config.yaml
n_layer: 10
d_model: 320
n_head: 5
n_kv_head: 1
head_dim: 64
d_mlp: 1280
vocab_size: 16697
activation: "swiglu"
norm: "rmsnorm"
norm_place: "pre"
norm_eps: 1e-05
positions: "rope"
rope_base: 10000.0
rope_fraction: 1.0
qk_norm: true
attn_scale: 0.125
bias: "none"
tie_embeddings: false
parallel_block: false
init: "uniform"
init_std_qkv: 0.0341
init_std_o: 0.0
init_std_up: 0.0341
init_std_down: 0.0
optimizer: "adamw"
lr: 0.00116
lr_mult_up: 0.709
beta1: 0.95
beta2: 0.99
lr_head: 0.00654
warmup_steps: 456
schedule: "cos"
final_lr_fraction: 0.0
batch_tokens: 65536
seq_len: 256
doc_mask: false
train_tokens: 616500000
steps: 9408
dataset: "wikipedia_en"
MLP neurons of a small language model. Each row is named by its layer, matrix (gate and up: input weights; down: output weights) and neuron, and shows model dimensions 144-239. Each number is 128 + 32 x the weight over its row's rms, rounded and kept within 0 to 255. A neuron's up and down rows have the sign that makes its largest values positive.
After each neuron's rows, "fires before" lists the tokens most often just after its 100 highest values on Wikipedia text that the model never trained on; "fires in" lists the words (lower case) most often at its 100 highest values on Wikipedia text that the model never trained on.

L6.gate426 [135 175  82 138 101 147 137 142 120 148 136 153 126 117 151 159 132 138 111 176  79 130 123  64 157 157 167 136  77  83 131 148  77 182 130 152 119 171  84  98 146 130 113 112 206 164 165  89 109  86 120 197 148 117 103 143 177  98 138 103 143 182 125 113  65 181  99 117 191 114 166 168 120 173 162 131 147 148 148 153 126  85 131 108 139 150  97 141 121 136 147 148 129 141  89 145]
L6.up426 [133 169 115 184 158 103 139   0 195 160  69 146 179  88 107  99 126 176  99 127 167 126 158 132 140  70  98  93 156 149 148 168 113 145 127  89 108 150 184 102 135 137 125  69 147 171  65 118 137  79  82  81 135 158 120 129 110 156  98 115  97 128 134  90 148 103 147 164 134 156  93  75 160 130 115  96 123 123 138  96 146 112 107 183 130 149 165  85 148 177  84 165 157 134 167 122]
L6.down426 [100 132 124 122 192  85 123  58 132 117  98 121 138 136 162 117 133 118 130 125  99 165 130 150 159  82 135 177 182 133 171 175 106 178 124 148 132 115 108 103 110 139 135  85 111 103 128 128 184  71 108 190 123  90 112  98 156 121 113 101 168 111 148 169 123 131 159 106 129 125 104 104 131 122 124 163 125  78 139  93 118 102 145 180 108 115 103 161 138 130  64 144 131 154 147 128]
fires before: "born ", "a ", "to ", "his ", "up ", "also "
fires in: "was", "is", "began", "held", "has"

L6.gate639 [113 197 121 127 145 176 110 150 171 103 161 166 111  60  98 163 106 137 112 138 179 107 198 170 106 105 126 131 167  96 107 110 137 122 161  95  74 169  94 148  87 158 154  92 159  68  98  77 103 123 168 157 124  82  91 154  82  84  78  92 186 139  99 144 112  98  86 125 110  96 121 136  92 152 179 144  94 109 116 107 148  99 193 181 168 119  80 149 166 107 142 117  56  96  98 111]
L6.up639 [152 151 114 106  49 149 136  46 135 169 124  75 170 162 122  90 127 124  71 115 139 129 123 164 200  67 144 144 151 131 128 134 191 136 113 110 142 157 140  95  84 131 123 104  91 117 140  74 171 139 188 114 134  86  97  43 162  94 105  60 133 106 101 112  89 102 132 154 170 165 125 143  60  56  82  95 100 109  91 145 213 140 158 107  89 138  80  27 171 128 134 146 111 165 136 146]
L6.down639 [152 142  75  89 127 145 104  88 144 110  73 111 167 123  94 157 168 150 101  95  60 134  61 172 142 175 128 113 159  89 113 103 135 153 133 157 138 124 131 136  68  82 183 128 137 171  54 121 116 141 131 114  94 125 154 157 129 124 126 191 123 108 121 102  89 106 141 112 119 126 126 188  94  50 171  86 132 147  65 165 138 158 133  73 157 128 122  89 102 173  88 114 107 113 101 123]
fires before: "| "
fires in: "2", "3", "4"

L3.gate213 [138  67 104 144 137 119 180 182 132 108 118 139  89 173 125 106  53 100 146 176  79  86 116  63 179 132 137 126 123  89 147 132 132 184  85 116 155 112 161 114 136 113 137 106 137 170 171 177 120  48 123 122 141 124 147  95 184 153 154 131  78 107  90 151 165 140 101 188 160 122 120 145 115  98 158 100  94 177 128 137 142 161 130 151 119 108 126 103 142 137 136 159 178 141  78 130]
L3.up213 [139 152  87 157 120 100  75 106 136 141 148 152 117 149  81  94 115 165  97 120 111 176 155 114  84  67 108 151 106  92 180  82 128 174 117 155  98 140 114 148 115 116 145 127 151 135 111 140 189 111 100 111 143 109 160 118 164 107 184  97 171 133 126 125 145 137 129  95 131  95 117 158  97 152 192 172 108 148 112 203 108 151 163  82  94 114  96  95 144 145  96 156 127 139 132 113]
L3.down213 [156  72 136 133 105 125  96 150 111 130 149  71 142  88  88  53 175 112 126  75 118 171  99 115 104  76  93 148 121 145  76  62  71 119 134 170 120 114  72 154 115 137 165 146 161 132  89  95 129 110 104 170 180 100 110 190 150 122 133 128  93 165 113 116 115  96 106  97 109  80  85 124 111 211 137 139  77 111 133 139  88 145 158 126 101 137 165 190 120 108 119  69  85  67  96 118]
fires before: "was ", "is ", "G", "has "
fires in: "it"

L7.gate913 [154 119 137 131 138  93 116 137  50 148 116  78 172 127 105 178  94 160 147  87 182 139 131 142 190 103 152 138 130  82 153 158 179 113 158 114 118 107 129 150 122 180 154 194  93 122 113 131 142 112  91 154 184 126 126 140 158  95 145 103 135 133 139 166  85 217 157  94 115 131 199 161 183 128 129 167 193 162 171 159 228 151 158  97  81  93 119 113 157  94 164 103 108 188  99 114]
L7.up913 [186 102 131 147  91 125 174  91 128 147 127  67 111 149 106 131  65 204 132 168 128 122 133 117 178  79 156 142 113 168 120 191 117 176 124  88 139 135 159 144  92 130 178 137 130  89 165 157 164 133 114 100 137  96 102 115  91 121 144 118 106 178 149 169 160 135  93 146 115  77 123 144 175 110 117  82 171  89  91 172  96 108 128 102 121 145 141 117 154 114 146 167 118 111 119  78]
L7.down913 [109 111  98 110  80 109 105 120 135 142 107 106 122 150 134 123 152 137 111 131  90 144 142 144 140 114 184 183 141 128  84  89 127 106 108 159 159 124 180 153 103 124 180 130 150 175 131  73 127 173  64  60 184 109 149 142 138 163 137 109 129 162 175 163 141  97 108 138 121  78 153 108 133 116 158 114  46 110 140  87  59 171 130 133 147 150 131 143 111 118 157 192 187 135 160  63]
fires before: "of ", "been ", "for "
fires in: "has", "have", "had", "number", "use"

L3.gate589 [145 127 133 125  77 125 150 150 143 134 169  76 143 102  98 208 115 170 108 107 125  96 125 120 140  71  25  93 120 131 122  53 111 109 176  92 139 206 120 100 116 130 100 151 140 143 145 145  91 162 198 101  71 139 130 156 174  98 128 141 152 139  94  96 146 124 145 135 184 137  77 130 114 159 159 120  70 142 123 102 117 137 136 154 129 111 116 131  98  85 154 173 115 118 109 108]
L3.up589 [165 111 112  83 131  90 136 109  86 138 168 135 158 103 143 183 144 140  65 149 169 107 122 108 145 138 140  93 131 212 193 144 171 108 164 133 138 115 172 100  80  55 173 105 159 125 139 138 118 150 100  93 185 124  91  79  91 122  83 139 118 189 108  87 157 156 160  66 122 191 154 156 113 144 113 114  99 151 156  90 124 115 114 135  76 114 162 147  77 134 116 119  96 128 147 113]
L3.down589 [146 136 161 101 113 101  88 108 145 122 153 173 155  93 139  79 128 156 156 125 126 143 149  65 182  93 111 135 120 135  85 102 112  62 157 120 101 128 126 171 139 170  89 148 156 112 141 111 153 106 114  97 165  42 148 109 180  95 154  93  70 162  88  92 123 138 143 159 184 116  72 122 170 140 136 123 139 194 128 179 176 124  80  80 121 135 104  81 151 187 163 131 125 181 127 103]
fires before: "| ", "|", "=="
fires in: "0", "1", "history"

L3.gate370 [158 139 195 147 124  81 152 118 107 131 120 140 103 112 128 134 148 103 151 173 114 171 112 184 123 128 148 149 151 120 125 117 104  86 193 106  67 118 126 152  84 143 157 188 148  73 106 205  76 134  54 141  94 102 106 115 102 137 151 121 143 177 125 111 108 125 122 191 111 175 112 110 158  90 106 146 157 203 156 107 148 145 151  79  95 148 129 156 121 162 108 112 123 128 136 140]
L3.up370 [117 171 157 139 177  97 121  93 147 171  77 122 114  69 162 143 126 109 159 142 160 150 141 141 109 117 159 137 209 179 170 117 150 162 122 105  89 146 144 148 102 200 192 176 154 153 155 176 135 144  43 155 135 164 169 101 117 102 147 104 124 174 170  88 177 102 130 133  98 160 170 182 174 101  86 192  97 155 131 118 142 140 124  98 119  62 185  92 151 123  79 155 133  95  79 119]
L3.down370 [127 141 124 151  61 129 158 136 109 146 143  88 107 114 118 131 138 151 164  82 129 159 169  99 135 197  73 127 171 135 170  87 185 154 120 167 110 112 161 149 135 146 113 167 121 133 139 132  63 105 188 149 133 137 175  90 121  84 166 128 225 159 155 103 164  66 110 110 159 120  95 197 111 140  78 140 156  60 132 150 135  58 137 146  88 135 152 139 104 115  71 106  19 122 104 126]
fires before: "States ", "States", "ed", "Queen ", "Angeles "
fires in: "united", "los", "fiedler", "la", "de"

L3.gate353 [ 83  93  70 172 142 139 135  80 172  75 139 145 171 168  63 126  67 115 189 143 139 123 111 142 144 150 158 142 105  88 153 141  94 107  98 150 186 142 110 155 124 170 194 121 126  88 133 142 134 136 136 172 101 166 160 189 145 158 192 174 145  98 144 149 117 123 115 132 109 107 119 167 112 153 135 142 145  83 123 207 128 104 140 204 161 121  89 110  94 102 130 136 162  97 119 136]
L3.up353 [139 128  78 122 174 181 185 222  87  98 129 158 160 163 110 123 163 175 144 106 120 114 157 151 147 122 160 118 123 121 112  73 111 138 113 119 155 149 161 133 121 113 124 132 114 106 125 109 135 101 133 167 182 171  78 149 107 141 171 125 106  94 143 120 100 130  93 227 151 143 110 125 120 153 168 140 139 120 161 160 136  94 205 176 131 163 132 123  85 147  95  97 114 140 146 129]
L3.down353 [158 122 141  67  87 135 163 124 130 172 106 111 118 109 121 142 124 147  94 149  94 105 115 145 108 100 121 108 104 146  91 126 129 130 162 137  97  79 161 169 196 152  93  85  71 114  65 129  62 179 117 142  86 100 159 124  89  92  83 161 155 116  79  86 104 122 136  86 137 124 137 131 131 128 100 173 136 110  92  74 148 131  42  52  96  96 134 127 123  70  53 135 179 127 155 197]
fires before: "| ", "|", "January ", "m ", "; ", ". "
fires in: "9", "20", "8", "2019", "part", "800"

L3.gate246 [128 108 127 139  96 132 159 102 115 173 147 127 152 135 124 128 149 142 106 129 166 121 131 117 150 118 103 142 146 142  97 138 175 135 129 159 136 128 111 187  83 120  93 131 149 162 140 149 161 107 100  74 146 185 109  97 132 102 127  95 138  91 124 109 107 176  92 197 126 187  91 163  84 130  54 109 138 156 149 164 116 131 112 141 123 161 178 128  97 162 104 185 175 166 141 107]
L3.up246 [203 116 146 119 158  96  42  92 136 126 129 148 147 129 113 128  79  82 173 126 169 193 131 132 158  90 127  92  98 147 104 103 111 107 185 145  76 109 101 114 100 127 152 108 134 192 173 124 152  82 158  81 166 159 158 126  82 134 163 104  78 130 164 101 151 155 126 121 167 127 117 196 122 110 122 144 167 148 151 127 146 165 135 184 121 158 124 154 174 102 122 140 136  94 103 164]
L3.down246 [155 175 152 162 167 122 103 140 168  86 127 179 116 115 183 128 145 155 121 113 112 138 127 141 109 116 107 125 106 117 179 163 178 148 176  85 122 115 107 126 133  99 181 167 150 131 166 186 119 142 128 155 181  57  98 105 146  72 123 136  81 131 128 110 125  84 161 111 121 128 117 115 156 161 167 124 248  91 114 130 147 120 148 137  73 149 163  84 150 137 102 104 114  81 169 116]
fires before: "| ", "Party ", "ante"
fires in: "0", "democratic", "of", "gigantea"

L7.gate1144 [134  91 130 141 151 116 146 145 154 103 106  92  61 139 156 114  95 129 169 186 142  17 117 109 107 188 169 151  89 157 166  60 122 135 138 112 122 138 110 136 134 124 168  91 150 134  55 102 143 128 120 134 176 113 109 119 181 195 104 108 119  91 137  95 142 114 157 183 110 143 142  69 173 126 174 100 164 142 132  82 114 125 157 110 162 189 153 104 112 108 153 183 122 143 180 134]
L7.up1144 [106 116 142 166 142 172  76 120 121 144  90 136  55  97 142 171 111 151  97 134 135  97 125 113 183 133 108 120 160 121 160 131  93 154 183 158 146 144 156 148 121 104 116 112 149 148  66  69 117  95 136 134 159 100 128 128 140  64 136 149 118 118 104 147 151 154 197 110 142 122 116 108  99 165 183 145 160 123  84 106 163 105 125 148 135 161 113 117 167 111 166 186 139 117 191 125]
L7.down1144 [ 97 215  96 151 112 109 170 131  95 142 129 156  95 167  84 171  96 115 106  99 136 139  80 109  94 179  98 184 106 125 138 133  59 141  91 180 119 131 136 141 158 129 137  98 173 135  84 136 127 115 167 118 127 151 147 150 121 116 128 214 152 196 132  99 114 171 153  84 125 171 113 142 117 138 140 147 131 102 118 111  36 151 136 134  87 155 138 125  99  69 143 126  97 122 173 107]
fires before: "–", ":", ": "
fires in: "1", "2", "4", "5", "the", "25"

L7.gate1203 [156  97 130 164 100  93  93 147 154  84 122 130 117 173 100 128 152 113  74 119 147 172 127  81 117  61 134 156 154  72 145 147 181 130 134  98 127 136 137  92  75 106 181 176 190 142 144 137 169 123  87 133 141 126  98 113 154 122 122 109 126 147 108 156 154 145  86 138 121 114  83 151 164 164 135 150 118 167 162 106 129 113 144  84  78 106  85 109 135 105 125 172 118 147 152 127]
L7.up1203 [160 171 155  84 128 136 146  94 172  94  93 118 105 120  73 122 156  92 126  93 100 123 173 112 130 175 115 124  98 128 146 136 150 187 165 157 113 160 109  97  95 155 169 123 105 131 132 127 131 104 117 135 155  86 180 113 128 142 154 228 121 136 150  78 181 121 135 129 122  97 153  78 140 158 144 141 141 109  82 109 169 122 173 126 152 170 160 154 164 150 169 175 161 142 118 118]
L7.down1203 [ 75 110 166 114 143 125 148 140 110 128 126  77 114 155 136 181 170 125 196 137 101 140 139  74 113 160 152 140 134 116 160 134 102 128 183 133 120  91 156 108 105 123  74 155 113 134 162 157 159 145 103 165 141 134 150 111 160  71 133  77  99 201 104 104 169  83 218 130 140  80  79 108 173 166 127 105 109 100 130  91 110 116 138 124 147 123 131 148 183 116 111 131 132 111 160 106]
fires before: "been ", "the ", "to ", "a ", "with ", "also "
fires in: "has", "have", "had", "was"

L3.gate680 [134  88 141 129 115 112 106 116 124 101  67 169 110 135 133 141 142 184 121 141 149 167 127  88 145 120  73  99 141 164  99 193  89 135  97 154 144 110 111 170 138  99 195 134 121 128 243 138 160 115  88 125 123 121 102  79 158 124 133 161 146 116 126  89 157 107 113 110 173 130 158 104 164 141 165 154 101 194 116 142 121 136 167 140 115 163 133 185 103 149 142 175  99 140 174 113]
L3.up680 [155 140  72  91 153 148 165 173 110 203 155  76 103 158 132 163 109 135  88 138 130 159 142 104 115 120 160 178 136 130 204 144  89 111  67 143  75 157 150 127 120 121 138  98  98 144 149 198 155 142 147 173 103 137 152 117 113 158 141  71 118 133 114 127 123 171  96 123 148 144 158 146 121 167 188 158  94 179  91 145 165 120 115  98 210  85 103 171 189 119 120 165 145 160 145 107]
L3.down680 [177  87 132 107 158 135  85 150 125 162 129 148 102 148 138 164 105 172 172 200 140 167 149 130 136  93 102 129 151 129 175 189 167 122 105 126  94 127 119 166 110 157 142  89  73 128 160 126 140 110 169 145 168 106 165 198 125  76 148 159 180 118 104  79 129  86  61  65 100 119 125 137  92 151 114 132  69 158 185 140 160 111 131  94 106 133 152 148 149 124 100 182  98 110 107 114]
fires before: "is ", "was ", "are ", "were "
fires in: "there", "it", "for"

L7.gate1134 [166 136 170  74 163 152  84 155  93  68 156 151 148 202  58 136 132 151  84 135 153 112 131 154 197 108 131 117 180 123 133 161 165  75 149  97 105 104 112 120 106 168 138 130 149 105 149 109 118 151 190 116 136  88 130  94 126 136 139 122 108 135  81 190 152 118 164 105 168 179 120 122 165 118 132 148  87 158 101 124 156 100 147 103 131 139 147 107 106 193 101 149 116 105 126  93]
L7.up1134 [117 134 106 144 111 129 131  63 157 153  91 168 150  88 137 191 152 183 151 188  98  72 155 122 119 178 183 144 144 101 143 116 177 103 155 121 143 157 176 167 131 165  74  55 123 112 128 137 130 123 113 162 141 134  98 182  71 109 143 118  98 102 144 122 103 114 118 115  96 116 169 118 102 161  99 134 102 128 143 146 155 108 142 117 125 171 171 171 164  93 149 106 144 158 181  89]
L7.down1134 [127 133 152 115 138  93 115 110 198  77  93 156 152 114 175 140 141 120 107  87  76  83 158  97 126 120  91 118 131  46 185 105 122 109 186 101 116  88 173 100 110  87 159 109 117 131 105  88 103 198 199 127 143 122  71 170 168  59  80 102 116 149  77 145 154 128 156 127 137 113 138 140 146 105 144 118  51 102 106 175 102 102 123 145 114 142  50 115 113 191 104 118  85 129 149 173]
fires before: "| ", "|", "of "
fires in: "2", "3", "5", "4", "part", "12"

L7.gate537 [146 221  75  99  40 148 105 198 128 167  95 151 116 120  94 200  99 157 132 188 125  97 111 142 127 179 175  94 150 144 112 125 118  69 207 152 151 100 161 127 108 178 116  90 140 112 139 176 117 135 150 165  83 124 146 134 162 146 139 101 160  95  81 143 157 115 100 114  90 123 105 111 114 109 130 143 199  74 162  55 134  98 160 163 120 147  76  97 103 169 157 138 114 137 106 137]
L7.up537 [ 36 138 117 159 111 101 114 143  78  93 139 152 171 166  79  95 124 102 165 101 151 131 122 139 133 158 145 145 118 137 142 154 144 129 121 107 139  88 116 100 153 105 167 143 144 159  79 136 138 166 141 119 139 182 120 141 102 119 142 125 115 155  69 124 131 100 136  86 128 161 143 108 155 188 173 103 168 171 123  84 139 109 153 203 155 149  65 119 157 137 117  94  50  92 141 138]
L7.down537 [ 80 121 109 121  92 103 156 149 115  81 128 151 158 137  53  65 171 106  82  90 136 118  93 151 107 107 157 115 148 118 158 167 155 148 127 104 100  80 171 104 163 144 104  85 179  95 136 105 151 143 131 115 143 135 150 122 115 126 153 117 138 175 149  97 133 116 101  94  96 157 129 107 132 101 141 112 183 154 123 107 142 102  73 158 145 179 144  79 120 138 110  41 111 142 148 177]
fires before: ". "
fires in: "4", "3", "6", "5", "7"

L7.gate162 [134 157 201  84 146 122  82  89  99  84 147 135 157 107  84 157  61 139  99 163  97 138 103 118 134  99 113 119 121  71 124 172 156 104 169  85 160  52 177 105 129 137 121 145 129 168 114 153 131 154  92  64 102 141 103 160 103 126 144  88 129 114  61 100 122 181 124  59 161 161  66 145  96  80 129 136 149 118 130 116 102 151 145  85 153  82  83 117 130 160  98 119 135 190 166  72]
L7.up162 [121 100 136 128 117 111  86 161 160 136 160 184 141 141 145 104 130 146 124 170 153 140  92 116 118  79 115  97  98 223  86  91 123 137 150 102 104 148 148 130 161 184 165 145 141 105 132 165 145  90 128 118 158  95 122 167  78  81  94 152  95  89 112  94  92 113 144 144 106 126  88 157 165 112 149  80 133  91  70 127 160 115 117 102 113 125  91 125 209  65 167 149 126 130 140 165]
L7.down162 [113  97 135 142 151 127 194 183 122 167 118 163  53 162 183 137 123 133 109 112 108 165 119  94 186 114 205 192 136 123 134 169 176 139 180  75 129 102 139 127 122 128 111 140 123 133 148 188 180 120 116 133  96 109 128 119 112  93 120  79 144 140  74  65 136 155 154 124 127 122  77 141 136  93 157  76 109  77 154 120 126  55  85 147 164 138 187 112 139 104 118 168 104 144 166 135]
fires before: "| "
fires in: "0", "1", "time"

L3.gate912 [ 64 133 172 166  81 116 132  93 136 157 111  69 124 127 159 151  99 107 144 151 130 134 132 140 176  87 185 143 105 110 133 115  97 112 138 100 144 148 120  84 130  75 115 110 146 151 100 138 141 140 169  64 145  92  79 138 193 144 102  72 121 146 104  86 145 132 122 150 121 173 161  92 146 139 153 120 114 138 147 136 173 157  98 120  84 137 107 111 198 102  75 200 109 134 130 200]
L3.up912 [166 128 156 125 191 125  81 157 137 114  83 140 122 134  49 137 189  68 122 129 124  58 134 124 212 138  70  98  94 131 122 116 143  83 161 143  54  78 145 170 168 118  72 144 125 136 144  90 107 118 110  90 142 155 123 118 146  68  83 179 148 150 139 147 148 111 155 125  81  94 166  47 139 131 132 108 160 160 154 117 152 126 151 125 163 102 167  55 104 188 161 137 115  96 127 124]
L3.down912 [123 190 123 119 177  93 100 129  76 133 158 169 159 109  33 111 121  68 132 122 126 116 113 150 125 107 130 123 142 132 150 165  87 125 140 133  99 115 107 124 125  53 119 165 104 103 168 121 130 154 107  95 156 103  99 104 129 104 128 192 141 174 147  90 152  70 112 118 168 127 146 135 146 130 125 162 176 147 148 204  95 115 169 156 165 133  72 166  61 164 192 141 150  69 161 123]
fires before: "| ", "|"
fires in: "0", "1", "2"

L3.gate295 [ 87 134 124 101 130 132 138 189 151 109 124 140 178 128 103  94 178  90 150 157 169  94 134 121 122 120 159 145  93 122 133  63  99  38  94  84 171  56  78 105 131 112 113 110 164 116 119  91 119  84 145 128 164 101  68  78  58  61  70 101 157 101 109 164 144 164 180  75 161  92 157 116 140 131 139 140 120 165 134 159 113 109 182  78  93 184 140 201 110 102  96 196 118 152 116 125]
L3.up295 [154 165  80 207 106 151 145  61 117 181 112 146 144 103 135 136  65 147 153 193 140 143 159 118  79 155 136 109 165  88 167 174 144 126 158 169 123 155  67 130 124 114 164 162 187 106 144 160  79 111  43  90 190  62 136 167 116 127 127 160 119  93 168 134 158 113 171 158 118 173 180 125  55 145 126 144 156 132 146 172 137 114 121 163 121  78 129 146 112 128 145 191 135 172 143  98]
L3.down295 [ 99  95  95  56 110 135 141  87 145 183 120 107 158 155  74 166 149 178 175 148 184 112 180 106 115 151 167 120 107  82 157 119 169 117 121 123 104 114 110  92 108 119  97 110 184 102 134 125  91  75  97 112 131 169 111 117 106  98  90 102 130 151 139 154 150 104 124  86 198 132 195 110 172 123 109  69 139 190 112 190 197 155  99 142 131 158 145 174 106  91  75 157 114 184 100 170]
fires before: "States ", "States"
fires in: "united", "intelligence"